Part of a small language model's weights.
Training: a variant of Adam for these matrices, 13233 steps.
MLP neurons of a small language model. Each row is named by its layer, matrix (up: input weights; down: output weights) and neuron, and shows model dimensions 0-159. Each number is 128 + 32 x the weight over its row's rms, rounded and kept within 0 to 255. Numbers have three digits each.
Before each neuron's rows, "fires after" lists the tokens most often just before its 100 highest values on Wikipedia text that the model never trained on.

fires after: "\n", " Title", ";\n", ")\n", "===\n\n"
L8.up310:161173175143104160162139121125072137097113143118132143127040150186093126090092111142065109124150184129126144130152132129099149131178133098121102086158154145140109184107139108076138126119101125083151149149124140131053111180134157161073116130096056138110129112121098043118128162127117164070104090179138136144124194149134106154139133030090084133096085133110160127110176081140135158121173177114183156151091148126102094130091128185166137097152130149144125107177121192145169058132132112
L8.down310:135148058089192062207088074154088124178159139136104147114135107138137122156097096133139145181143089062091091144155121131154101171183118119181170108158057110167106105153161183168112123130103125078067110110142122100158126127155170153124131129106152033122144152179064117142163124077116118077158117100139154152152074126178140132136116112073124117095130092162079166140133143120088084124117138139144175172130133182105125121124116141138136143144113199152073126131146105155133178079152103

fires after: " M", "M", " U", "am", " Al", ".S"
L11.up604:156113173118135115145116111135106111180164194123118141136108143169077121167118153131110115073184162130103199157161128114076093104144094168058103085121121142138152083090075156085137133161137131027098130127130106105091091109168165148130132194124119084098117200122091209117099070129110083085122147150090130148174158139089128110125127140159115100085123107114111153154124120121123114147120103150095130085143134164130099091181131142164199173175165197169127133092183117101124095145182115
L11.down604:132137181174083198163134105130055098090095128107122110168145191107125190121149136154085154147135107125109131161111162149139184160094117061148068165088128143131107065140113158145160168116092082189149147127104153141177156080142112130115116082153075090168110133073094097080115133091120202085113165135165119143127140162222170118134152111130148085144116155121104127119112120135175155140135142117135116212141154099153112095124089098064085147058094114107130111140171095127098152121144129

fires after: " |", ",", " R", " V", " by", " L"
L6.up311:085171172097103101126096090155122143185130091120130127124126089164073149119134131161112146099119174115147132086160103123110195082156088159138112098137135150115115093123081093128167138124190063115138155074178205141118139172096118090113052108145127101132131143138088153041156143069090097120165165175148118100127101069093134097150132117119120120161184188128109135074166136160152160135162178075167124119142149109122120143162175109154067164191181045130108153145142141138132127135156107
L6.down311:115145151116143155138137146083135083167132104177128069096140042118118131182141101178116188081081093142112123141158164132089139090097130165132083130147126186128116137100101122142127122190158078169132150140155167144103119137130156048043128127141086100055130143107101119076109161135143110146152120120131124140084141127068124114209177065132115152150180113122162175115089136108120179161171132145200174096121164111136076094151208171137096160126138118145073142111119136111140170136134141

fires after: "-", " ad", " ex", " •", " Comp"
L8.up291:117113127128096110126188126168058097179150108124136125135028164146124174109159070062141099104119137112119131166147045111169106133197092129172137082147113155152092102116115119141139136108128144116132159139147200109131110180157139198099100106092113120107065170075085136123122138092131108092121186090146149108113154116109055101147173122120111137126136120108153129146116137093134125142139149086074148196143077166139081108130115227139190169098145114146129100132130167101145122171162169
L8.down291:124143101136146134119085162113136113139115090142138152152101096083110145123101099128123152061136085169157115091129099133134122131108116132180122153161147156101115138153137113135129138085073120089135120107109086163098176189101148112065144067200155142156158095147077168247053102140097159119094123115047069149106095148111139156165104161152168145164097119090122172115179123075108185171089105115146136116156130130116134108100167105114121111095185163193151147180119128123161160052143154

fires after: "\n", "-", " born", ")\n", " ", "born"
L8.up356:151112113082093127144151171167080094174138150080136121129085105149126159110136109182105146133098085035153173088161149124133168140182136199142117150145108125111123102052171139084127128142099152075172144096099111129085119066105146113143167096131105161170101101072095151084178074129164185142174105145131159161139134062166124135118143131101092108126063113148195048138138155170109160126146175171090107181088130145130066129136130158154103106134158119126127110144138182136158093140122160
L8.down356:132125164156145108109114082142147175092115103160124153105100131126144107111136133152113073134112090114094165130107084144177141082174144117138099101154109127181111101140162039090083134117098069121123126135149132157057128158165154077147130076113117164080109086117162065151161142170113152138143139145119105167156164146078136125088108109110161045105197174087132076100179076113203121136132085127144117160129114137107184130179138148138149132142159114116158133040128206196129138104158160

fires after: "A", " F", " A", " The", "The", "F"
L10.up508:164152171117046133124124112118159183126183121124132112137122095137159152110180154124144086136123170168166128126140109091128103107119178155112128122123167135199103080146092062079131097076121197055156166143149125141128159134156125189132108195143070157130149118146139150140177127142134139105108127142108150129126120117103108076147182112101120124075059145045101059097114079130128088092155188113058089131131185083134148104129172154123163093161135070145111138140108174075120145126143096
L10.down508:158091080091179120112129126083148062160138144118135174084193129132086073106099087081120111101169043087125100099131075115088227122107115136077141115170140144093131137111168112132138151183126105180116116204125070124147123128136165065137112066155134141189144152147129112168176142150128168116130124137130060139101130140103105149129081122136161137134169124141149146154106138090190096185169121179142103161131146125120101130101090102153149187181151103121152110097176155111121113073127105

fires after: ","
L6.up203:081210179145027210118099092073133168172137110096146122165131120093118136118142106145175089160153145146101119191133057135132116112135111129116126116158165116114142017077088123123181140137140099090133135150124148142096161140148127112154142122155133097157128094086077129082129092115149148087127123124166194139109129093105141060153104125144141131185160139086064126127151077158138133122084153131130146119183083115116067109127142173115140090135193135141130161144102157086147122169114183
L6.down203:095089138119107098178124107123087132158132082164101168154121133096149121142157186108169137132076110165100153108112108090114158117069096126112112115139117089131113105226118085087104134147192165091153111126121155108087110089141093099195152102132093107065181118194138202136153107144186116121083131130097105081098111115106192080141129145141150095163108181156115177161146143111130145170120147107184145107086108139146123121118099153155040140150102108116063142109157200122120105155169184

fires after: " The", " the", "The"
L8.up197:068142114110142179156157141093111127119178153077108137138118105160151101138056137166081057111158146143126132141152128121089089098139142071179152130187172154082188119097163056140164138096101074117140114115162136149136121167123130160152085137184154112161146097100123131051149077123150125108101152110121135101152088114086114078151177129129103109090176106093125131099202140126167150163136121107089140127198151117098149047150184095112090161134088091167094076169143143091140140183124121
L8.down197:109156126164186172129180090156182132076151078142141110096057167127103084211103174116176162134135130097138104108110110122114069131060116079126157176086101112180161135140150109068117126108140143145101121095128166083136125113130146137173198106129096126150143144109050135174139106137132145193123199123158106120131133155136127109088094146092121106158131117133108177062101099128126163109142150086124169115079197156144116153140147102102075119146118088085193139116149169103158150162074094

fires after: " to", " res", " enc", " p"
L10.up77:087183127144101087054117101154127123120138152133201124051143140123136167148072094095092159148133092150139163073157113117095181099137147168131137140139148156075104126110117109106142100139114130111138149098131089183119139161104152138108124115167119095132134074147097149155140136205046110100067171171138061185110134136101154122076091083115101163176085161107185143151150144126145126132154148080124172183117111086117086076144165178174141093118097085135126143121154116109197142142057141
L10.down77:119119140137146183186096176133185133143163129129122124082103175106125044073158073121149104156153164117148127096067161076092139182083141078166137107146100151181138153160071135106084098120144106152079110112139149142180121164127120131173120096117118107096136140116147112102254126100087172162137088136116143146072161099164157139159113143097150108130111099111115110074149149100101086108141113133149121068148134129160092119167148144150104128124198177095169099154135147159034115148128113

fires after: ",", " in", " con", "0", "9", " str"
L11.up273:110140160125136174111147100085144125134166177141102132096161119106150142219114137150131080197175134113108090151150148081197125121138149203110145121127113160124119092102119189132132076114075126126114122138125154115092081143099157102113152143169113167165138092100123151128079088133119110161174106108138128177079135152097158132141128047114077142130123169119065137136113103133054177159160146148145161127118047199057105100081109169164151102138139104137115060117088116066126146142093166
L11.down273:057129177091121103110122121184124155086122091109110168148096113093104068210152115162112131196143076088148106129211129156129140129136167126133155173141110111146113129148089158161110094137114155052151121106125077147148152109129166135117110126092196107151125088175114098186067129143056111062128156084141149117066077136088143153106132109171079136086123154138131170115141119099133098142137114136172150158115121112066146091136110109134184166134098156137161188107174087112153152181148173

fires after: " sh", " Sh", " tri", " j", " K", " Kh"
L8.up218:146116154081088165183047116160134118170149194069105119130116132097095106162054083141158142130128168088166157130148076173138081094126106130122072093110177195124096095116116086198132079121067178128117138111130115184128135088101145118128137132152157143133162116100122149154144104122129162128149130109163133138150157114096077096159141088077151129132113153080088081148085109145128150150065087102184125165129127180139173119102155091124133078121152080129139122147200143071193141157165159
L8.down218:118108209142096131149100080133149125104084139103167103128209112111171152195150149111139101109141219108145139147128156103129025133193132131138091149124159112053129092194165188128076133156136121110145130150173158097062131132146117109145144149141103106137161171130139105098103111101153110151135137119127141143142089092121073142120113171147094163079103117113120126095155127087182114119167146160082103056118093132133182142155078120142134141175088117086050134123079154119115158188110125

fires after: ",", "2", " L", " B", "7"
L6.up68:102141115081092173120093059047072185128130147144146132156094075117075175084123102126147109172135135116083145158140119158166132144133122128079125149112125176104139101109138163088192073166112170114164135132120188151078130101132123061181116181207135143190147119132107082153148145082097154141120138112168141147115122105112114059154111138149130144130125130121112130119119075090129129165103111096108120185119110143109068161213155097177089111130172113154105164167077108045143136125127139
L6.down68:088132115099130130124153125122174143178083145130116134128142116113097141108139096065109101091135118177120137110104098174102091073117130119170083051101130143139109115189132115135088151132106143083102109138122153133219152216164108112077119085137190101113115166139166170145185083175123096109175112180088138102076162110195135167109148100129149048196130172133113155114153129142110114179097154082142201107119138121131132109117090134102157122135141100113121180065173166144126097161168101

fires after: "s", ".", " s", "{", "us", "uz"
L10.up9:075159113081060156100057125086084151164134171155148075151129082105056143138085101129124133190110163117125135127146129124155149081119110087153090087110151091121125112137157159128112083175147112101149136093167133179136139147153136095124188089150174088096131124076142096148141075105100110146151153140161198144157122136121137144187148130117156097175110113113106122093156127110046118120216172113155104127078084156134123114088155123127078095107213135138143072153130120092147200174145131
L10.down9:138147127191182060136120144116166133147123159054146158157127127185092125065141172074138142122149150158148113110134117093067114148155128217163190167125134178108140133142173140133148202091134091160111135113165109087113131125128118111135108164077099093122129185149136117140146123159164064141084098185099178153160148100094105062068132154141119131105131081137139129072168118096166114127098122078169150111135185060111113112131145145094120160153075106134122158154114104080124107089143059

fires after: ".", ",", "2", "4", "6", "1"
L6.up188:149128170096064124063081121098103205153109125122136117158072168140087126132156131162162068192095153171072138170137133110135137131149139095148095131122175165105146113112122094071172090120125151152102162153105157147107173145123107129124082105191087031113142097124108108141165140118131125153139073118181191131107108103110137117147121130087134132099070134136131121127131053130117135153145174108097047158115182121093139193115145068109106094127168181163141165155135155050146135140140109
L6.down188:166212143125078101153177126098200054126102110135120133086188125159122128079103140092071144117141111111157104057107100125121147090131158099161147156161087120183135160124200155176144092148141108057137108101104111093158063179084130114111143105112154133146154182138136125142133112145090167131139109146059105106117189147147158162087215092108144110128134140153168130170172178095135131152118129082137166124115133056141134107090100106115133089094134084110102114121123178164172141100116163

fires after: "G", "B", "T", "och", "O", "F"
L8.up170:126045146136141080121092161173100181150137137178097132113066111082092121148159116151123124163085155129129138165153120108095169080136146130108151123114175083120155124179091094136115130088156196106149154126120168211078114114143132177076099071145117120126137167154136130091156117099119171120136140116109126106125115066152063074127106143118108133158185121078101079124134094191162120095076186168118108133150144130144139175161208155164141098135086102126084108149182175119122049133122102
L8.down170:220139099099144133107139158088198145142137148100126168112115165187128057133105199113120104191169128137101066066122095169159176096151100075172084118128116149134179121084166095146106115112104103144131136132100131071160152136146056145159143147100127126139113111118054157149162125094154101100098134139132123069157113104126199095110173119118116170151127152111125168111141193101128152188127106087135168165095147124156145117107131116130093096127089112110136167099069191144168114120059103

fires after: " was", " is", " he", " be"
L11.up448:148104097076080166153105080098097155098165162120134157095149092136125188139090074141123137165121131072087089131147076132139103147133141104167095128174073100143141076076140110116138122159135170083108113117109124150119175179113138075114134169153146111127110167097115091143107102166102189130122158155030156162134185155156147091175144110097111135132112177116094099091157135143123181142186095119125133104122079178066106145211161148195097128117128117123162137137114115066130149164068183
L11.down448:173107084150082158166163147146124159186067085102087099128157150150121148180140044080089125138148090139108134180175194110134093120097125104154127153144138095086098204144103146121159082211126141048061101145161121139106153126122129092106132085104166154142111107156084092149091095145125099124098131098132180117102135076137152155143148135122108167157163125103056107079118152112092134177123185174153188075137090155108121171114080153153110152130134133175134100111141115124155159161119148

fires after: " dep", " expl", " rep", " comp", " dist", " rest"
L6.up197:109182117114120137157151070096150114164131111128135126083075070162117157152132124108103126152115138096136096088143098148030149113151105125184126117118150104142134148078097127093142087136116125114180177093194171138132138141083142109152123157119115147181119119128108160141122158184103126073174193159074107123138104130190137047154149124205109107164097116192123123136070107119095136159160138082168149188073117120121129109130097146140128090123130136225144078071137127142103140189135185
L6.down197:040118138129138133104128093156095145135137058145116135141091137124184147148134106097151109120093165100128108144158159137115144103141139155133120115178090135176060122121134127105180154165121169120097148112097076189025193138113169165089147138068145110128144087123090103164119160196125151080100157162067076125143181148141169124041106118143113136128116135149102120140123117110068073168127144146101175170112114135181134093111167117181173167131099088127160096116090129087119126191126161

fires after: " |\n", "%", " of", " med", "ome", " •"
L8.up215:112127187108129163105145048123135113148142133161178129130008131187075146102103119140170130123124150141187135068146137134095192113108155137087120132192145104089107128119136074165134081167148153111131140105132128126127082153190134138113143096117119113149126168142099103095122113092105144126139119147177126106107131108079149112167143090132100082130057198113139124088107066171115079145194073110145119132150088160098088119101140161163147178098135194180128205113159164098115106135134160
L8.down215:082098101149193066117070178111145201147121120141119128075116114143141107185134154075070105147079130196119080082242153109154102133112114097152126123159127098117104124146197076110126122136180131068138191182131155181126090159098077128122093123146110125139153124099144154128129128101166107168159113087133163128126146076173188107120117150121125095169133112152146124087114144073144121142125058136162102101176130149059125133162094139147152151105134206149108123111136118102135163109119133

fires after: ":", " ", "\n", ")\n", "2"
L11.up494:121156183127184159131105123102120183170155145086117145149119120121144197104121088123119114157135111105118206101168082065173152079143150166104125146188082111072125070079122086096094085112127070142099122139133114099025121148114114078170122112139128084137144110101089107119144153149095125121150080069097155176143155109118178126166083053100084110116134144131154113148148156109132161101162168184097147181144184144130119105110124154143153139172120084167080134191167165117137136105123125
L11.down494:120149140145136089116137142161107127080125161136085137104121137113192134108141135081170144149208131142132155117106129087123162118149147139162135022095160094126165122147169135056133166054100111107180165110125154119119130169108076103148123147145125155093222108161111082154131126134157121138055151191144099107148169094118111089115118179139163127095103126087132101112210127140077117061137115151080135060126135090122150158118104183191106162104099113152127115099155166075100141175126147

fires after: ",", " w", " \"", " h", " (", " he"
L6.up317:087116137100111130146059152115106162158168092098160119108071047095120117120148136147098087166091128141137083190153144090127091111148077131083120126146128122092112155077124141154157141182090073115133157149156136173089182134100105144143084092173149128167072140094120146121120146147089120145171120128172136178080110127101084141117134121140130135125136193153115117082178105118070143209134141113164134146178026157105140156139082131137105112209145146113184121127083131098190185138155126
L6.down317:164171133071195130097109206091135099130095189170133132130068171164137087078113148122122127068068096150141154066156150155149125159088168087104188106111115128124159060149137067100097116110149098098151120118129103058184103180104112151140162127147107152120113142179107074140181127108093115185078136182056124168163125139143144102135142130113125133144135113123108142164146118102157073063126121160135091131106170157137148131107134120080100128197088110123177158184131153157129116107131098

fires after: "0", " of", ",", "N"
L11.up594:137200165089134136115064095111094130153163135152098150177113098133149095115073077120096086168155140101144125115148123091099086112161160163158113145119113131131089150071092071144134095126113182180096135122163163149122178118143113130125140082134045108152117152140089140182109143120129132090147139110202147190121112094091138135173082106116146140155145158117135152206157074149073080133142138125081130149137076224119120146100135171120119125143165146171121166104096138036104099137187149
L11.down594:165140131105181098145126157107111094172151122145114148095154081112133082082093030163110116183145171165126048132072153150103146115114113118146157099082102098089110117093101155166153154129151095067147163105157046181156089146111166134143104149142141129132163149077092082141163154148044172138163077073172127078078126119179137150162129111139143102184143163126142089126084170105133139115171125102144135157138143125162147163121098142144143113103112130154172128125091179159099145108081198

fires after: " H", " h", "a", "h", " mi"
L10.up95:089104155145117118145093115118096133133158155127147148102129191147120098110044153128081156106085162097180181105148073137126111124133126143113110094181190144101099155105145129179140089162101197103115159090088122164107203126113148179080119135167108108118146122154092156159167133137109194127148128136106124088185105146102098082115109064101098134159139058138117114116144149163115203095134166160126171142146092178074114171070193126141119114121099136108214163148135096085159104111103097
L10.down95:159144158088139133101130140148112119083046129148107120133146084112153121103179099116143179061085106147082119120131156142159163144055122066145112129145135086161124120137133138148079170114141155107146062110161141071133104147162161099107127117121180085107166139111128197147084065133144098146146070156097111184083110132078165131105140144201161178122071096127125135145135122115159109105156151123117104117163091054153145147169099165196136190169187103119127091170090126145185097124155166

fires after: " G", " A", " H", " D", "A", " Gold"
L10.up105:133084114030132070170147138149153110163115171131100112082090136144173117099100177188094106107125123098142179169167102181071164134220159165129176092126189146145126097147082067105111156081149148086122127144129135150085164148116132129136115093130118125163148146143101110130163167157139190099192126089063102092138133118124137088118134107086086125137105111109123090144146126128128155165126116123143094119202122102128095139091158170168096091091115069099090177148207171137135117119160144
L10.down105:153107181121144177114162106075146123169110086185109149110147129196105170178129129108136068136093064177073149129178192172098093091139136143157101078075186123166108163126131146112151149097123121084187124104097093111138114106102133103147107105159119093142160109116092096118130148089161131129150145153116062209141110132133158129099075121086159186159105127132105154143149148077059122166139136100120122136154160153130155121164092124107116117154098083069186116157109081204107082179153142

fires after: " d", " pol", " cl", " D", " f", " disc"
L8.up329:140174120142117090097156139175056136162133102067136097061087087093108136162108144128149120095102142106107169113134121137036096179136118159085131140218178116089138133150068076180071128109143092109134194117095169158153114167131067146086209158109123100149101107120133099146144136137087136078138169144127101116077128130137118081172132119087062110120103172116163099130129144138120162148153140106185158159100136129110135170142143084205127130192131130111097106064132143127149110132121140
L8.down329:099150110090122185139109133061114121099082067096183110146161154116092102124150167097115106104107126086128167084054087103152137152071117070135154116132160116179164123130149111119157152112130164176141141154144150104187124082098194203158078102115090112091100173185100159136135154119181124190157131093148160127120065114136149146104142113151152116160130171165116194139126153122173131147137087127086124073161165136115112089080184107048122135098121103111111161176160148123168097151114098

fires after: "2", " comp", " Port"
L12.up385:138131089109121151140141091176178142148138154106135128104029125119109122135145108125124124140157118155130158102133104188103136106171119128167107125090157172098129139116103105066163092120069157150116136036126116130118114189150122093098068094134108095139058122141145136062077112112145144070121158090156091113118083165132148123181111097140124102165154144137131064139097130214143179107171152097086102186088090118128168093159170181111168128150093121148136099189098112060178128172142146
L12.down385:124100130136164150175160153133136088151055074165127065110178121131208111122127143149142088191133124118061115131145138111088173120128121139144141138112123167184069136164088139078099132126099085180124106188099201134152131096169088117169117098116139109106172130092152157116170129099134136137178159126133144090131097108147155182128168154112128108159115110116109151115105111085112105120094206100154134211161096183061096105116108104133134117089112126113179085117137149130090058168085062

fires after: " E", " Minister", "C", " C", " I", "N"
L8.up183:132119151098098131126081126152064176160110184166123127155130125127137149089106165107135107091101116063169118128147149183090198130159189108056153179151130140156143098079145123140103126129185077145142144120154111164126092125140149173059098111140152107152082180115084110078118092132083130084203160104119124140151119082082113142123128059069187074143164133146068089090108082145136095135108180110160136130185149155128126163224141177116126138116121122125124152117147105102141098142091120
L8.down183:153119158140071181136111099099132129069128143135133142126207171125154164094192147093138087119131051120155162152189139111197129094148151096101091114153124084082163143075082122112134172159118139096150104074107145130146058145117132097125095109067147144102140134172083184096142113135119100165155105165142133145169109132107166060130153140091121118092162134127159104172148140129089103122120132142105105125086110131172097173076127117163128110197142129037157133119168180129149179179074170

fires after: " p", " P", " ", " v", ".", "P"
L11.up386:110130121133120148118152148080104134160168131143097135141057090121147142128110155065115137097098171138097168188178046141118161094149137140157151143159170129093149136086080143161107103127065146093161209110108111158128169153122187112088129100152154100134118130151128112151161115112084140104119100137091078187172204122071085077166103118066131141169149151143023103075108134130153107145161216108149118103106121115127131078169146143095085090163132152127135090094102148117137136126121095
L11.down386:160175136086123150135167118103149097099155096103161164155101145156163120185058143168184120154113136129109098152107148121159146121094085167157141153141188187156124113134093101139126098169134131110130138051104111166108100162182031139094136121123136172086124134128131069094063185131150124095090085126170186093133069143124135145182109114185082072113148124166122112117121124073122148095165163128188178114117118068086149098119182144191106078125084112103115123093144111149144125152144112

fires after: " en", " em", " ch", " dis", " enc", " pur"
L8.up580:114137130097066164150125128120113134144191176064122117104139091132134108198124124092115090180157164151130145137156108114078153105200183181100110156142181144152124087117148149119144062155083120089175211108123134127090127125125114108089095147178159121153100092147123132112115038132081116111146167134051091131122162122131074101099147127135132114092117204127145101052166118156136074133168164128112151179114101155146131165122107102169137067176130122181141110132166123109145111132134197
L8.down580:153103183117095123062099058133085164124152145180138166095098081137146168164186117145127121150139131168154152097099098144068090115163160160070146131108104154179062106167127092130115129108126126088128141117121150143030175180112160188078155123114137108113101072121208125171102119113108168115162104135125119126125097090125129062186097113134142117125122149113127061184147096123092161147100148151168134120136157150085121151196135101126146076111110135157154135119134120048153165172134167

fires after: "1", " Re", " in"
L11.up364:011170097142128104150185088086137114136162196125097137103108117212139113158109147165144142124163162162149150165139108156152108146167165106130077112223139207131125062081115122111061152126050078062148151085138128137108160141135125122149146147131117146150110143115086122152126158124151109135132110142085044140103126063079175103168116077135106126134167117095100122145141105123060135144124103126123096171108157132119082111130123143137160114136166114151105079150136132103138170145149167
L11.down364:154119166112120129108110074148056121139161121096144123158126102129085091100183086093184136137170046074103107155087131152107131118080082193144098204099104125161149164089089070162128141134144159158173110143059162112109115145145124136111122146156190136140133101099151041172112155068139139085137137076135131107148182179147094142159127151105128169129144183125080125099139172135174066150124152092123189125115123145096101183116133072107144144120124171119122189119145086126102157140142108

fires after: " .", ".", " +", " fl"
L5.up203:101159118098117140075081120107104138158124102130097136074140118136127168162142083110159143140183164133130130066130112173131093133132109155172130111142087100188119140126099161119119070171058165072105144117111125164098209157137092114126172163120111181131124089151135091168124123174066114086156169161192092104156151129192128082107138114123120131144091133175136073081121135091124143170110189093132098147111161098179136152167130080140051138065109145087168101076138156137142185132101182
L5.down203:165135149179125129099113105053163120160139136104103129076162121093080114173110123128104207135129135111070179153153113132126156109130076128177082146171112108074164161126118227148073127176099110141136091088122117117135150184079154095107166166115140124134147082142151121188102133143121140106117102107090118118137136170156180109117162107123062157157113124116180126098084202068126168172140158140141190132112148083111133117061149088099104117112124097099148127174151061155158105116069159

fires after: " the", " The", " On", " Date", " re"
L8.up317:196182112139136097158181099166101180159151172131105121109092095125100173141172130104103093182159164165152117147158072148129110064154150086136125119120151171156154079094117024074170086095159136095145167128169115172118125165096136138087047071121118139125172087121116177099152168124165150082079106101099147139142131086123122047120141133153135101112099161115143091132153082135195108139190088113133155162118125102128098120104128123145144108115099094150050124094129097118145144147148114
L8.down317:189129055158152086123090108127110149131161110104097132093166170158183122097131133092132123099146117186086064147071113118144168159128105146132131082119107135188090129137141109107137126138152077103112165088045065100144160181191157104096159129155118107118109161160077136153129127129092105088169180115185128199156186169143108144119151136154182136133156096094070160144107149098132092146179163142161114153149124113116167094039091117144138176129141114109084103130128139120047117112131108

fires after: " |\n", " is", " was", "\n"
L5.up96:110124209112136092063141057146139164146136167130069153127113127111123181087111119129166116166151104099123167147137082144063116131124132094126136118164147144086128075113126148166159069162118151117103183076107129106071161152132140168115142122157139120143104147133068130160163104095174176082117138130103125177128164080158112119139188122193100093165093146080063103119169104156123149155171137141136145168103097117086118123088118205173109145202125169120175160116108165155159094108202161
L5.down96:085129126126109097102123063049122096181103098175080162161139138113088150067062102108171084159145060126137126138121127139070193170151173168125147142138150149159109114090123150131081176166103138118095148161140106131079104119159125123096124153085116121164113145133139137081127147084159160146119149183163127167129143130112102164136138106139137154120110108157083111153124106184080144122120131196141133139113046163056143164101067124172105125131198135147148076156150158081133113035113144

fires after: " v", ".", " d", " s", " $", " Ab"
L10.up466:108086161181117130104088157108115161110116110146140119136092109154105163142055121104147135125130112145114119151170110109064078088147100150130106155165217141122118107098164119083125148155135111092193122144086143199089154156079138085096133160161166115137146139119153146067133149140022120102137153137145108164113108130121154103197119077165130135174125116150109071151179104124068090190182137090129123098112079169139113100068134145154110109149081084167074104077120151125066099152143139
L10.down466:106124160088138064113116131152142138122073114166148119199080105112143151051119205092112118108134138147127141089205094108163096145114149150171122175144096156132148098177193121123160113179097151136176149141113117116058139157145113145130153144102100167075130109105173129126173084109121120100155126144102136121160108141136155129116105122114132191161106074056042096153090169166095188107134135140092119107081134097135134117162149077119126162195150156099075080139125165131158174062156128

fires after: " It", "0", "5", ")", "6", "4"
L5.up82:135066114129110121080059121121146118119123098186103138144089134168152109106107160123103185093090110111167118143135129132153168107146093090164109140072160082096143139154177036115152108126170083136111118132114157118136128105155090171187136023130126085139095206131107144155144135118117151133098153095197167099136131135101113143125041128152128103101146114128162109131168103225114112124101128136113117119146126151101101133086118155154041142129148167114108162175156177098083135132196093
L5.down82:126087172115107109172063123143187127137146071142149121196157119146077135115130146146121159139130066098118064162148103096174165137160112061099086161140101095107077197201120161134146165146174136147172133100117117136136125086140144167106108105115204096105116114156148135095143129192097097152103124093141098160088082106081131120149083141100094156127147131153053118065149130125121121140121121212097126131230103113127166145118119168160127169084095141108097136107167108109112143174138100

fires after: ".", ";", " p", ".\n\n", " on", "ole"
L11.up278:067028125131133146151108128099158098157127099177128132101112114191139108133111174147153123108144111128111156185135131108078177110114168129153115136145154108079154121117095074124123077142128176055144180129147154088079133189135162145115117081158103110134100166171143097160147082132081178087096119125158132137153220137121118090173151068113108133110123137168158098196127091136133120191109114090136106103073120114095078161128165095107133146128134146155056042126143102113181141159148111
L11.down278:136156110118133110140195117154155155140164108125178195104124145181171055124061190168166136125169083139132150123101195126141163128157106127092126077151123061105106108094125084157100124111086128116092150103085135132094073184143124157138104157102111140099145105112127097163106138123060141081138081137134144134100128246121128184117151124099087112132164107109103106124135113103136170112116079106133120112114156099085147126164136155082104081148180135080158112199153136185199102156111101

fires after: " C", "C", "3", "E", "R"
L8.up188:123035102098081122140144122155082184142140158098158145164114130201147173159155094107093132110138079139094119149149118098154191142131112111177155133063181116096093120114130137031182126093119113096137165152119152137067189154146136132092174114172074128142116133147108113117123132102116118091216134109061108160109124083136117075189142108133087118105107161121125133123075071119149098137151178126125101110168185112100126162172151153133108159131175165113150107155146123070130092169139089
L8.down188:133154184104187146125158183110177109100099153143172142151147163164185104132131156001071103124107125150142131127114146121130096141100133147125105106128135126110116087100142145172143120158101157102135210110133075155161150138103127134144043121100222075146140122136150145114106083069112106146078101124179136140109094165111174174110132159104146147112068106076150196168167128148098100114116148146145151093118112132084161141111078081081124108131148086164121115184125175087125164109120109

fires after: " s", " |", " c", " v", "4", "7"
L11.up172:148084190157143149112106185126189107093110114072161136133114116088163132154112131130095131181090117151154165107144109136174108090110116103118097150133196110085194080110103120122174138135110073104192139138148191151115153195148183109165174105104155089087165120125107115131136105180060133065164168098095153187161131076093121078164124105130108143132079072149111060110139112163130136162173137108141155156096087151105144102117103146141111102152131076176127130100120146064118146120060145
L11.down172:145228115107136153151162081073152157176148176103172135129148139163154130103095097162134112113134115167145186177088174139117138096153103146138126124131150165123158125135107137116113130100150188124131147092162123095164081130086094107148129089075072081132032154076120115079163126116185082199133150126101129091070098147162140090155142182149152145210093102131144191125131125157097138072133095196111083116153127112109160110122112150135088122093100124115070119126121140093115089141171088

fires after: " to", " en", " con", " le", " per", " em"
L8.up124:098117161111102130154118120064092169115157156078202155065133121113091162159029142139140116145132113117104108122161153163104118107099169121126117052124142103128104133119123151159159159150085159117116140115073130124132125210072155124118150131173173131126096067106125177091096120225091122093138090138076133196099148141091145120116192081119115125146123109142095119087119092099111159167180116091105156137174084162065122127145117127169134133121132063170150145081123119097138149176072138
L8.down124:121152165125123122149128100129116121177106142145137151097125170168139166129153081129052133106127104144134200082158119123136161102152150126170119145126121177148170147124131074110072131113162104052147115068079143167135100191127161081174163139159124105058161077127040083136057066151107137153116190130131129105100112147103134112138125148094055111115180114153147111116149092129087170170055112144114151115141126153115153130163175133141073134102112158151156145090174134059132197133124148